{"n_layer": 13, "d_model": 256, "n_head": 4, "n_kv_head": 4, "head_dim": 64, "d_mlp": 704, "vocab_size": 613, "activation": "geglu", "norm": "rmsnorm", "norm_place": "peri", "norm_eps": 1e-05, "positions": "rope", "rope_base": 10000.0, "rope_fraction": 1.0, "qk_norm": false, "attn_scale": 0.125, "bias": "none", "tie_embeddings": true, "parallel_block": true, "extras": ["capped logits"], "init": "trunc", "init_std_qkv": 0.0448, "init_std_o": 0.00879, "init_std_up": 0.0448, "init_std_down": 0.00879, "optimizer": "muon_variant", "lr": 0.0118, "lr_mult_o": 1.33, "beta1": 0.9, "lr_head": 0.00839, "grad_clip": 1.0, "warmup_steps": 200, "schedule": "cos", "final_lr_fraction": 0.03, "batch_tokens": 65536, "seq_len": 512, "doc_mask": true, "train_tokens": 354600000, "steps": 5411, "dataset": "wikipedia_en"}
MLP neurons of a small language model. Each row is named by its layer, matrix (gate and up: input weights; down: output weights) and neuron, and shows model dimensions 48-143. Each number is 128 + 32 x the weight over its row's rms, rounded and kept within 0 to 255. Numbers have three digits each. A neuron's up and down rows have the sign that makes its largest values positive.
After each neuron's rows, "fires in" lists the words (lower case) most often at its 100 highest values on Wikipedia text that the model never trained on; "fires before" lists the tokens most often just after its 100 highest values on Wikipedia text that the model never trained on.

L6.gate527:155164109069147138133205131186172160175185160106117093126189098150140187171132120211151137142062073126163093111138148095102093112098129141122176145131114117126171119133202125171098144146113176116079118119056086118119134115121075142097159079113180056131126138112154166104163133139115102162
L6.up527:134108128078091104158178133141108146143180109110100144161205088179130149153175127096150132081100072139162149159156131126120114117154162188156158116166159157106164183217195094181090133196112185125057067169093096138114115100153122161154096141139139161180169191127192094100190174172116125078
L6.down527:133213111101110089125119154137111124129122112129104136124118143108118091113107082124165119109109162167156119107096167117131112182143088145127133117138167127120149121104162085106135120113176030103155094135166183139151147096146146171138126129173160132119043154097115194132163170121069153153
fires in: "film", "third", "files", "filmography"
fires before: "m", "d", "es"

L10.gate72:122126131137118143125117087195133159114131115106180167199128157134155113133120137191108137192140104128136135139104144081126146161210105112182116158116186085159139181092116139136105119103109177185109165166132148128110114112134173125099111105092167147168096183146133098114165082157176124170
L10.up72:130102109131117171111116149155114146087056134139153155172074143065179198157152150113155096163121115131179147081139179108129132183155091147137122107165153097169101078089115096105132083129196118103095146143150103063129074101128179165098119164182145118131117124189143160088155158141151210180
L10.down72:104168108142114116117078169102100182165139174111147145078162148076141102104100103179179168114159107060109120174104100146204140136097119108120170099139141156077106120169150170141165127173095123132118105131122138157137123126097136122200130094119107135113176081135079101066110127137124100137
fires in: "1", "0", "2", "pediocactus"
fires before: " |", ","

L2.gate164:199088122063141113081120118069147142126096220107109149072125067111126094132165118163143148065104129140113153132187116108109142121117055181099179117096118139160098172149118135121137145197127169119137122191144111098116077121133124083147108160097111145149100090171113191134097091147100126085
L2.up164:155159118062053236104149104140153160178149104110163075098113177143098255133058180124078113105163171098140133161112122111094128146110088090082110146087112133164133094131141104083109125118185158125115138098092114171132085110094115109093126096115081162119110165172121125152133085071138090102
L2.down164:106100132142172063108069137105084120081115101123100171113151094122152019118170096106176096125114108184148143136115193145096109091143159120117153089157107154102143141145084149152130170108122149131151075164157101059120212127146182193139133192175167102079150102068155140164120136165092145148
fires in: "local", "located", "royal", "soccer", "society"
fires before: "al", "ated", "k", "c", "ation", "i"

L2.gate511:151151109077156095097150134082143147119172113129152110185159133132136141123074113056131140122100098103067149140125116163216151098152156141141113176144064127108142105160140211143069100103168145176141137145103140098099155135093132097122179127152094121107149107099096133079152120087105140126
L2.up511:130098107152100093117123173115165104170157091189165110211161136133123093105104162123153133082134093133188145148135178140183097092116142138133060104085074194088100133141104109152075135063116088084116122215110096129087101104076098058120141101049135105090150105177160110127095149118162174170
L2.down511:108116172123123137148148110135069175088064145082086142078070127135150142153157126141163159135160169083128108074087092117091134167130147146120163127064185103104120120055153131147154181176115131121156145091145184095138098161156125179168095169140138094167119176100175159109148120151119103073
fires in: "local", "year", "located", "years", "location"
fires before: "al", "ated", "s", "ation", "k", ","

L9.gate158:134171126118155141142168093156166101106094139134163184189132138084105140086165132110038115148139081118136096111149158116052092165122169093107150112136134106133110159130149123179095144133147087087101086150183136168146075123138139170125115183100153098179152132107093096127145120110124121203
L9.up158:151187128098139173125103147102098139136114138075123101139190127117089088144149156169089137131122189081131094162096162123127175106137149156122112110164073163122166104184175120162123106138121094147178100133071116075133083099068160179154158149149159112151117113076113100151114168154157109145
L9.down158:089101189123069097147128199138187145154098107117166099131142104167089124110165170083149158093133076155152158134135161119091171109133114115095113162093061099159167106139178065101133137116151128134168137095111119170114105072096141105087108150111116105148173124159141054149145131092097111150
fires in: "0", "different"
fires before: " |", "er", ";"

L6.gate589:117118134169082102070143183111122124166121198158111140157086094108083157130088187120130124154142140138144151133138171158153120091123158100097102085136128102084160072199175139173108116082165203132154119142171119144109150095153153118085144133133139111131177158130150110184110137099141137107
L6.up589:131119162126113135107177130177147124144136169147148149170185201176150135173110091136094123126104197094103128111113097154152086069144126139140155154123153127121130099127119102143100125130094081122076130146088147150130127077118101157138123093113144115187130118153148130121151092107084193072
L6.down589:123108090107124151100129169078135139118057155120114110081094119115070098102155171094182116087172105075136180113141144122135161155121075215160106146112080133087118147117135096069153139142176204113155117090131117129109143168134166121122107146125092079139194226048149124100112169125109081198
fires in: "known", "further", "six", "north", "friend", "five"
fires before: "th", "ther", "end", " as"

L2.gate99:132163145104116136170207163148092135154127138113112132114157111065107189169131177145108126128123092149147128104058105171100084096120159090128121175165148117118173067173043160114092115148193136139159117102166061137159067106081125083177125086148118111138099099092105142137136151123151082142
L2.up99:179156122080124150218137143162082115157101125154138064146175120131139055113136102147150159133128103172147058173064133141173099110102177119065110101110128121131182103146095179129148145067165127154116143156116157126112116121127107102173125099094102120085117093068077124151209117080106112090
L2.down99:122144095146149112126081103164176151142148137107155130139133175167145110101139090137114114127142190120118162139212148169121180160177058171148127138088070186130102180113160121137129170155087099104086151076107149102166151099139170160081165184155098137152130157152165142131068092144174141193
fires in: "this", "company", "none", "those", "than", "through"
fires before: "an", "is", "os", "on", "r", "ough"

L4.gate545:114167100140171097128127087076149158118071146076184136129093176181104116093116150147183077070185146134131122146183126121192132135142131068150161101135147120162157105093127117170083110098112094176119142093093179093130085125174095109118147074099131131124199063152147135080096094116150108080
L4.up545:128141106133116113102161147134126132131146094122129107102130125138100133150117137126116101151202110162104071163076126162212159106106094114197140105129114141135162063154081149102127088140067188121130155188121121103098089077096061109128146142157150144154182103093134155128102110109179052080
L4.down545:130118195118073145146090111091166172146150172170160142152121141060168154124181088111133108116104166176124169160144114123107143103127118152098080130019160166142128138141144143138160122106158089123150120115111138103147129128155162116197125168136157147165073187120137088144131098163129196155
fires in: "made", "major", "website", "with", "majority", "max"
fires before: "e", "j", ":", "x"

L6.gate288:072113122118155100195074123094150160160159093136073125110119136176133156132135165110122132130144104170122115119158144159141084137140129164158156202130155162150129097119192126208119161185117134206130158111103138113099088193142130134126094135183207141096110155137147108129105132167113121084
L6.up288:157104124183123107131150090144167127113085142177178129105078122201120188079121133153096101142104148144096161119169163099115075126110107123138145112117114156106098119021109152113162134105137151133191138168116112089166125158046171157106121144203097138195124156127155145078114180142103115174
L6.down288:125134091098133116110073112145054137139191149088082205126215137142123107130082118164129114097174116134184114096101121133170152114128109109087126103129135135130152137197107092128121098081102136094084092130129048086141104082058069135132073124181068165115119118076101120186151090114187130133
fires in: "june", "july", "built", "guelb"
fires before: "e", "ly", "il", "th", "el", "er"

L5.gate626:080104135161110112158198150124089137173118088148140160100066076111117088083089136163083121129157143090149125145197172148072166136148106173141128078150145133102180186090114117072123106122123117143163127112125177098128136131118129117090153086128089175124177150101178131079100147153138167126
L5.up626:091177167106120123149134148134157130139119075123169134123132093103163157124120173117128127094121102130071151158127174109119130117125130160113210078137094120114138162081089158142118088126063132191171086064132083107157159152138115151124075114092111113137106131175140106164163098064065130100
L5.down626:074137141104130162120104203143080102053127166083162106048109159096082087174131089139168151144160155047100104112133098066080187139128144177141193143133186159090136160090115144105133093138108157128103136143180079078151085131074183157123132148114137124136130155134119135100115160184099105121
fires in: "august", "january", "june", "february", "july"
fires before: " 19", " 201", " 202", " 2", " 1"

L9.gate237:121101115067125149145122133140127130136191158100111107102120226104078161156136114143156155174110128116097117121113162092167146185104132172119094145086162138160144142094097126193135172112096004132167149124126108183176111124087144181128110119099135084149134110103122079117167165129149150137
L9.up237:094139150164109059133110138150085133145189123122119053141133167072170103083115109155150125116147129109122086107117164122146131113161121056113114078052130199151130150084148129104133106146082114108149168112143134089106136145091126128126107166153124161143143071142119095077112132171117150204
L9.down237:165121131118111130143100119132156138079115160106126221094106158113114141143172131089120140135122127162126152085113055203146093144110094163141114124133139131194110116105108118160117152124144116140152120154169099145134163115138184122154159152118137112097123195150121088123187116082138150111
fires in: "from", "of", "at", "in", "during"
fires before: " the", " a", " ", " o"

L6.gate251:157155077173128166155058121181150167143132142167162116173094126028145147148200198175174111116082101101155139027119127134104179065163102108133105082136098102090110110165107140135134107158159107181164129127166090121087052135112156118150115131187092117094164151098148097129106131074143151113
L6.up251:174135122163106120166128130090162127142029165143129128089152119105083168136148107165121159130120105104138143134093168133101165169152137146157113145150156174129114144047118101120113114130131107130106088095176109105122107158130077138108137070150127074139072032138127133156117133128239174108
L6.down251:110165165145138118084144144161156124088132131128125148133122054070164061171169104125134089077086164133179110128138131143083185082104086184118077089141148134097161143147166135132166101142184079089197077162135102177131084141125136084115125172139155100090200165115170122179107118140129210146
fires in: "used", "use", "using", "usually", "users", "augustus"
fires before: "ed", "u", "e", "ing", "ent", "ers"

L4.gate515:102183173097176097144097106136134126143121102132047107070150157161088189125108054068160111056094100137119146065098122139121104115107149101164117121136113111131128109099244163102106127199182181130102168106120126152157128112116123126190146131140122120142159085168136138033150103124199125084
L4.up515:104127141131121176094151176093123125124123129093126116116169130095109098093151092141090137108132023184151115119143096121141084096071132104136127142131074100175087136084134153164166204136165098116079123171117097120119148098138178165102084100093098152165139052137170104145127145089165187110
L4.down515:120114184167141173135146077143100095115155145141124124083146126141104127108085131178187122096125206116124155094164134063092168108177138146135109159148140123140091132149104034146166144179105189186147150103125072157114112156104171152112162175173113107059127161103099184103154154103120073150
fires in: "population", "votes", "general", "municipality", "popular"
fires before: "ation", "es", "ar", "ity"

L4.gate567:150105152133166108137130178086071114103138115100135141152078124114164125142150164156143114169091159169084130101127156119119116199097120088118109128135121173112108177089099147140068133156135134139101110149089122102180088136099183126205125081133121116076132129134151150118171106114139114143
L4.up567:111069142116144164165116155164066107149138087147161155215110151193146097119153140081118127080127115084188125155129151148104104150159171151072162108183097168121155114141130107142153153144093141138189112143100143173123109121144094174113140174182144107114056153170139148099139132170088112158
L4.down567:138138099139173079079134110142128124094106150083099139154111135100137141114099105151128155162129160188073166131159119065129171108098133085229079127094130118097073114142126182134081102076149103143126119106127123073152116126125159076126111123067112061170175145089112106122157111094095134089
fires in: "would", "american", "president", "former", "presidential", "areas"
fires before: "ic", " of", "ial", " be"

L5.gate204:117160151128142127140112166098084115115148134125111109099111172128154147104104139158077094138146114127083151129190130078073081088105103163129103106121090133118180114145132121194103108090137054135149123112127176129200055195127074097109148154100102109140129126130156141120159161156145125113
L5.up204:150099106152123143163119177135064098125085095151132157095135113164170189156083141135138091153153144138125087112094138098103138155160121102191080164166173107179161157132154094054129125161117098113143067137179135070145097127102104119171074125081146116073086180083102163089079152095153109127
L5.down204:172159132142122125160143082130162180144150135076143127197151118139156073114171127092105144114144113105098166132111126153119155167123218122086120084091134094080081068118116158153230144093116143129075092157101117150100206124163137151158138143145147142098163080181155136079151098117148131120
fires in: "be", "became", "before", "being", "began", "beginning"
fires before: "c", "g", "f", "ing"

L4.gate138:105085060109091180176101104142105140178127134117115193099153059091137062153205136110106106069182153116108172109142096086117099134107140155074117180124146116123148119132098138121100103115135078081145104090167109162128162085121112123070083090134132174161125211125142092136171105132099095145
L4.up138:086115093138168175060084132130131135150103136108122168094112205186137165148089183143142094134125139119046073116112097156156135143159128146122155126109132146086158153147128190133116167126137055107075115120075182138139100130161118161093141116148110108145153140139153106095113120111157163150
L4.down138:086109143155159190124106202146098106116149136180078156124145118099162079137097121151132153126105172198178122147157073136134112132131123138165188152181141112137130116119145151149144112128122091099158170143146120146099146140101093123117178167143133123114160093115142144118100068172161158105
fires in: "1998", "1995", "2012", "1990", "1997", "2015"
fires before: "5", "8", "2", "0", "7", "6"

L5.gate598:128129068167142178124140134120098060132114129179192090145196143148140104177141076130121097113106107151135127134137147098118116081161138106136118137142149077165160125157083161103133064136132151146127130124124162169141166096070150224124130190185113149087065161096110096115159077117170117120
L5.up598:108120071133088163174120098084104158137135139136203182170117100100135177156184080187085103123112141108166139085185109113117158116074093130157135106171115139172106164117128088097125063125091092116200095163099099135101117086149111180122147078099145111095131212109144084158168151122168128181
L5.down598:086171095118124149127134151132176085132118095139091085129146154151082117151100102076110141087051120148132198113118131154161182088182178182104160118108109157139155112130133104145098103157130123118131071160161196129096111110153188127127157164115083148107148138125126172105105097183115080123
fires in: "development", "he", "event", "eventually", "even", "developing"
fires before: "el", "ent", "en", "is", "il"

L5.gate516:173117123129132122173153132128067157142098094120184185179143072172076126094146180101137128144119169079093098146109213103172144117121127142086183104135123090138115127179159149107152069087167107113121202101131084047151183127095114139116137151084124111176138112152163099102121112077106102110
L5.up516:132105102070112142090123120147162116102102151166091157174106109157104165107188141190129162122088175160099158118060159082165079112185188037139111099094131120129114115135160116114184138154128115075115113109107094120121147117092106141154133139105104102148153074111132145138161131137112163114
L5.down516:120124219131128144124143141141089146115113151082127097137117129133135086171131160096165165127120109087129114172183073108095121161118133170039142088165136123161128133144125074115133142149098125182137146135127179105167055146140063130123160137115132121100153124163134154049090115131132147113
fires in: "south", "total", "soul", "southern", "route"
fires before: "th", "l", "ther", "ch", " v", "te"

L9.gate9:149082104099095079107146091067161135143105151154126068085182115102118125166111166166114100174132193098154102176102145150162136139157169160118128071170099075119143142120171141141137114151190123140079122148170120105035150126149115149108167189113119078110111059035127114105117096116167142150
L9.up9:073104093113152143135107085089106188095119127142155145138133143117198108145092090121144143091116094152094206126104147138159055116086141129112122156080112131097139089154162130096071137090160123147134104159154108161070119137098201117133094182170170071159121161148154131132165143164148125121
L9.down9:104177170080114076134190128145148178125121132135071129100132132144183082067121128138101065116195148099108153123177180155160194108178099132136118108145099131088164181077104093176142095183092109118168135121132129100158125148195093144122157109122096165118122167087138144136116102161123194127
fires in: "of", "in", "local", "to"
fires before: " the", "k", "al", " p"

L9.gate648:113108110112127133101129161133144152132099169149131094096117109085180105104105177097135143193072119137177121162113132121088199096139105150136125081145100167139154129136086091175164124146139118146133171162185066157164084163174171144086105106108114099121107144146125201110136141112129173193
L9.up648:159135154164151137113084148130054158166131149127151119125118143157149117153143210178116106127097096131187160180128128158113107132092114123111141104099101157113121124109143107126114120127133171151105167176134096109104118100152143143112096146087154091075074112133118140136089147141204106089
L9.down648:107142150093112100122153089097087159106139165151206105167129108122144159140160000103140117116119130112088110120143116056139120088181130144131150129098158094171142147182066202149131106166121085141111104124045132122163148164115169128109138167121131087123100145121164152101161102091106150148
fires in: "2", "1", "4", "18"
fires before: " |", "th"

L6.gate462:048060168099143128102039155105089154101144155151143134103124171142160146099146131129156125136097099083194091159066136136169117116090136101141149174139152133057108114065201137119195045125153167134087133116171104091152090155121109147114145132113204142136076151143095148117109179126155145180
L6.up462:087105060198127049079155115120159148151107140119163112149140147173081147159118099069188096120146122169113111159155188143107175092138120085168096085138090114106083145147124129116082088110187146113102074099122093103083158122128121147088092080181139123141130037147097123106092154083161159123
L6.down462:145142148101141201108102127072143156132118151172143158122107108153121134145129148144074106127100160160141138103117063164169093124124120131096161140142132129151095123080121176139164138138100162129168170181135128072141104115127152120149144154120092135178164212095172095128125163131100123089
fires in: "0", "2"
fires before: " |", ";", "3", "2", "."

L10.gate289:150154113182094121077129107044114080128128104196100128116122175129106139115137117142142125106143055161164090093147189117102150103152078122074084097149099157116136101092168108180096124129163124178166199070121056131161049189102171152108117159147068192108145122147153121112152120131123048108
L10.up289:088102168146183077114079117174152123078125163094130144156102111148141070083128151096149148161163146125192167127177169126159203157143084126094108143164151172099127143077139173138155131175098102142115087132133136108127108118098173214112104123075104094136106091099129109118172180138157149123
L10.down289:163176125166106102182130136134110169145163188173080149145162107137110121166070150195098101167150064045171109093169123161081132088108120126148160180067104134113103086096161128139207120104146121102096106175119172126131131091173159143145082159173132161177149158127156115173070178168106171108
fires in: "1", "12", "11", "through", "14"
fires before: " |", ",", "2", "ough", "7"

L2.gate191:097151088086136141133157091078153182099082144130071100142089121183094101095178136103124127162102123141114061128113103119099082144065146058138124088134112132142103133113130136110129162176172102181099132129115164138012159119141150108114100124068156189188178150142080094194126069125079163129
L2.up191:198134143081130069173183095118141164122098086137132083084162178181147133129111125164139078139190126162182092099129147160143116103103058062164134153182093105106177177146145150159167141168159130177136139169183142135148141116062145158136100096149166150125086107077066082094107087166128126085
L2.down191:142194176206131111130166154183112167145102132113127118116171164155110128104131158092143131066139100123122139130101110139127163144195188176101166126165144055112081078120163129143157140116116201198172119112147120087125171122115115172160141127141120157093133121165123137108127155135126160094
fires in: "february", "we", "website", "weightlifting", "weeks", "web"
fires before: "b", "ight", "at", "e", "'"

L2.gate329:150154125128112184100150173098156133121131159135175119120131117075118131107125161190102152116147150103077103128110115150104115086179138099147121136161152116121149150178103131085112134108162152186157133130085105124090129051126125110195072139136184133122132083149098137105137134098124130113
L2.up329:138082129113066156127113153133153097078181185137146129168158116051169203141113083141109161158133178146141157114142087187110151094171144113139088145122140120118091159150141112132154130111203113161189124154161128185095119099095170150191093146099189101130131090142154171116155157106081132130
L2.down329:073102151130149058125058062165091128114120136140127131140145150164136133110084137077157086152136120172152113175115170149147118171078143145104133077089129121124103090112091113177136093188130084117118126159118170112188123141135103127140179097165130136139147180143088141131102155161113122151
fires in: "goals", "government", "good", "runs", "go", "goalpara"
fires before: "al", "ver", "od", " and"

L10.gate670:142109098130137104102166120091171137075157137118133179048113132153107168109085155152120079129121128127098106132140145099139139199056129076151139165145123110166151182055142101109109105106197137152129108135147166136121129098123160126113149129096185073148181131159046093138117169149143106178
L10.up670:136136103118122127164116106133098112171068137099079130138113161164106110119033165094142064161111121157117074158126127170144160129141122142171161155087101151084097156089173085173138117153108080107117144160174101108123149147150126130082127138113151184154128149116130148113116131090111104140
L10.down670:154136144113125157167150171180132196110172111121150063035113117145103147113158125111094153117116090144134161091134177103139113149100151129105107129160160120136164134148148123139126131128177131138136123111094068135087113146118162087157149143155073151111076164119152137131107125151167056125
fires in: "in", "march", "of", "july", "december"
fires before: " 201", " the", " 200", " 19", " 202", " 18"

L4.gate446:131099045097104135156141095103160163157105134180124124117128147088134107096159128142146147192140163096196159083205069127141150178073117152142157197139158120129144143076137117170144065126097174129089093088130110180161071118102126145133124132124089118163158094107177172127101116133172096175
L4.up446:184148122171153150134131170142101126141076102108144100126245116111146114135149113099109114078157095129129165127173104113143146111087163113093105142148153163071163138152168203188107143184101128104140121148078150141117089129080160121144124192184129135093125148133138145084129097091131116095
L4.down446:068113073130107102118094058153161100147185101159123145137069159139148155112101135147135124177115157109090089138149159162118101154185112147138148150061119134189113123110100061092133109084168137141148181112144160143169176124141114114124179067108175115159113119095169092166112152159127122126
fires in: "company", "competition", "companies", "competed", "april"
fires before: "an", "et", "le", "os", "ar", "r"

L5.gate340:150137159090192119148116108084156132160107112119150129103141131127126050124141149112097075096105097092047165128060192090080147121133169143106179072131127129153155115128086161162148170185138147076216154109105158152132103124093127142136111159122114144188111091132141073100100088134137127124
L5.up340:121201121113121157165150116142067122124105116132086134141126123206098208123128148106154088099163116167148124220078123113124100108075115115065183157103142107122180097141181126147069164154139160146142091075143115136120125117124125122100121113164122092158155172099105109164176082141172158172
L5.down340:112119165148146099128060095094151093165086145116197102096134125117135056141114136107096159182105089174102122104145146131154113151149112121160162113063148146176155180079096117104209121127116102131142160076139151175155130116174158139182127082118164165204138110117084085109075106108101094076
fires in: "features", "feature", "featured", "financial", "military", "family"
fires before: "ur", "es", "ure", "ed", "c", "y"

L5.gate450:159102151148157118045107133144125184114048131173099159137145125179119129140148156090163142139150174136146143120118106137123157116146186121150154100073184140201096139115081122133144092051124172162153162135119130094123142117135123109111159111124168122127139094114103096139131133111151179107
L5.up450:137149124080166134123091131157156140145075140112170157111120159153068163108105163164113174178103110169129070104070088124092132134149116108127137029106167093132102102157100111071110164096114181168168087119161090099157136077096109124101115188110211165098072118091100196172076085178164147161
L5.down450:128180118155150118115154149105201141127183116122171128143154162101138107155102085095105136127083121132115132140118155136134104142045110121113038151170074105136137124149136090106079105145170147145157142070172144153106102138126101124135107140096135108173061141183144101104141209149119110176
fires in: "time", "type", "sometimes", "teacher", "business"
fires before: "e", "es", " of", "or"

L5.gate397:101192153122145110130099165131139155099133105124105115150164109142087102138105090127126137128162118140152148141124065140170159138120143104102170145070146086140105144172102162101126157146095135137147130140160167142111146106063113084048077044143130142146125140085128090177085102183135139152
L5.up397:084075129150132136129140053140110122139147101133095168112124129095159171153157167135135123105118125108114177121112125105083163131098123130115121095064111096127112142116131176162144124127191191052163119077188121122117090126175110229137179167082134167143151161147146124116078115055105095220
L5.down397:106143148167127132161139152095179108072125135140118143146106129148112125158066091118142136099136166152157108159176124198158188111137159103133160095161133150125157090129165140163158087092068082141137191188145147111121101141095144117108130115078149124126091133160144047189162125128106148075
fires in: "time", "until", "times", "sometimes"
fires before: "e", "es", "le", " the"

L2.gate135:089148117138106095149079123161142161161096180118105094077137069117110097141123137121134061129146116094112046136138121100130152149151123182121112117164130143121143114092162131109153143189100119149163187130163130096131153141074111168151179115169164072138081137187121126108139105155148161100
L2.up135:085103107139113129120162200111149115124154090116147120093136125087135073084136146069110141161131099157201123159139083104115116114151186093125163114139158081194160128066131118145146133111121175090113136142129070130125121164098097144115079132089094161131140181135151130104142107107105137169
L2.down135:117143133142131135159117126142117134106106137126084103100121107111131080104103117147106110054136111135093107114113109101139136159127060180163103153119153135069117157089140143142113157168108114159150133130177132066146151086113115110130188120157175104202092147126138088112156123172159099133
fires in: "july", "january", "june"
fires before: "ary", "ly", "e", " 19", " 201"

L4.gate555:161118136116099099127101078100088143150094196082140125127175160150158158155179066128130152086098093097125113097096113138173087123148106112120120102109137120094135123138113116142134076124177100111100114121137117103113072116153129119145140131118152169125159198118106138071137138119113085131
L4.up555:116168182082140129120133131122113141133117108119156164174119118154119172151132124127162139126149134104084121108102085121146105073122121150104155123099076207106157147108110126096162128103117105162081248088137130165186150130089038133093119115140119084140160102088107117135115081126127148140
L4.down555:163109089211102127149118074152121124126118170215118103090157140157096077153163153186093101106117101140141147170110177178127133183071124090155078154107159109154114141108161144077140133203120115146154058121158078103149070154133164143088085121127162148086116170116125163114140134127145090122
fires in: "company", "announced", "companies", "comedy"
fires before: "y", "ies", " |", "t", "ian"

L4.gate680:165143122091117151084158185120136172115133150116164099100155154127141129133109127160111121124179117148106145079137145129090167108162181115096088168080087170148101144120078059141133091108159108104163154152168120130145173138197104091163187135111170097122073155109132112076120153097082105129
L4.up680:109104124123103100161169180109090146084112111187172153099119089119099102038126100119147119177177152158201091169125123111112129078128148144184123109125144084073113092185142148083076149067132091122129173136140100136139130130152152169134139127163143088174135151082123079130126144165109105124
L4.down680:093116164160123119129044090162115106154130126170144134147144116131092159156168183106109132120070097114113096138124161143157045142108137125086184189116136152196111178133111183188097098139122111109105067149146111073127099149122179146152080112184145158128134113152105032104181091129196101111
fires in: "world", "group", "women", "worx", "woman"
fires before: "ld", "en", "an", "x", " of"

L6.gate405:105128118162119096076142130085128149137114142103089198145107076097114094133109077097132189182214072091094110177130175144152148121135149128196132150143144156109104156157122137154072159179124186128144120118117169123153163132129122164153140110144162183084124078135084166168116157103142150119
L6.up405:079070083161146136106159156132092121173177111116141072148112120138089082115103114133106123097206133149091177170078205151107114209115092089140108173062133129096063089181113128166104143112116101113136158144101100062107163142146162120179113105126125196118087094156144100133110124129110072046
L6.down405:170134153158126128126105066082064074091125167132102143091110133142139152152194120177142112081081120151109150105065123158090098086161134135070088114113134075067098098117141153144091045102204088169187094096074119120111111120102135142097118134150149101130107145148131147115115121155115074163
fires in: "local", "located", "does", "do", "location"
fires before: "al", "ated", "es", "or", "ation", " not"

L2.gate367:108149087092079076130177121154119102132099130137183117084160192125140176122098130093118160089139136165169087105126127110125146137112080172123150090155165093128149186129134107162128157092106096059158129152197065037161171078158132160129105151187108162145162134116134112158137099211090128089
L2.up367:134090150119156122135150121099167073110163126144115150107152126112112135128117080149124142160142127106093130120071090150192067106173125076129127070181137122126155155182155121138141175133153112109156125199150166162101136187091120116089043049123143121096092155106087122136158126129093117155
L2.down367:071143106122176155168096097160100094111138127118164091130153150126104169093162156110092143124157189088162117208129122148099148145088141130114113106093110101091185149102124147141158103140156165115186105085175128145127187096159180117109115155094168156108168166152108113123101139088168098123
fires in: "has", "however", "how"
fires before: " be", " a", "e", " f", " s"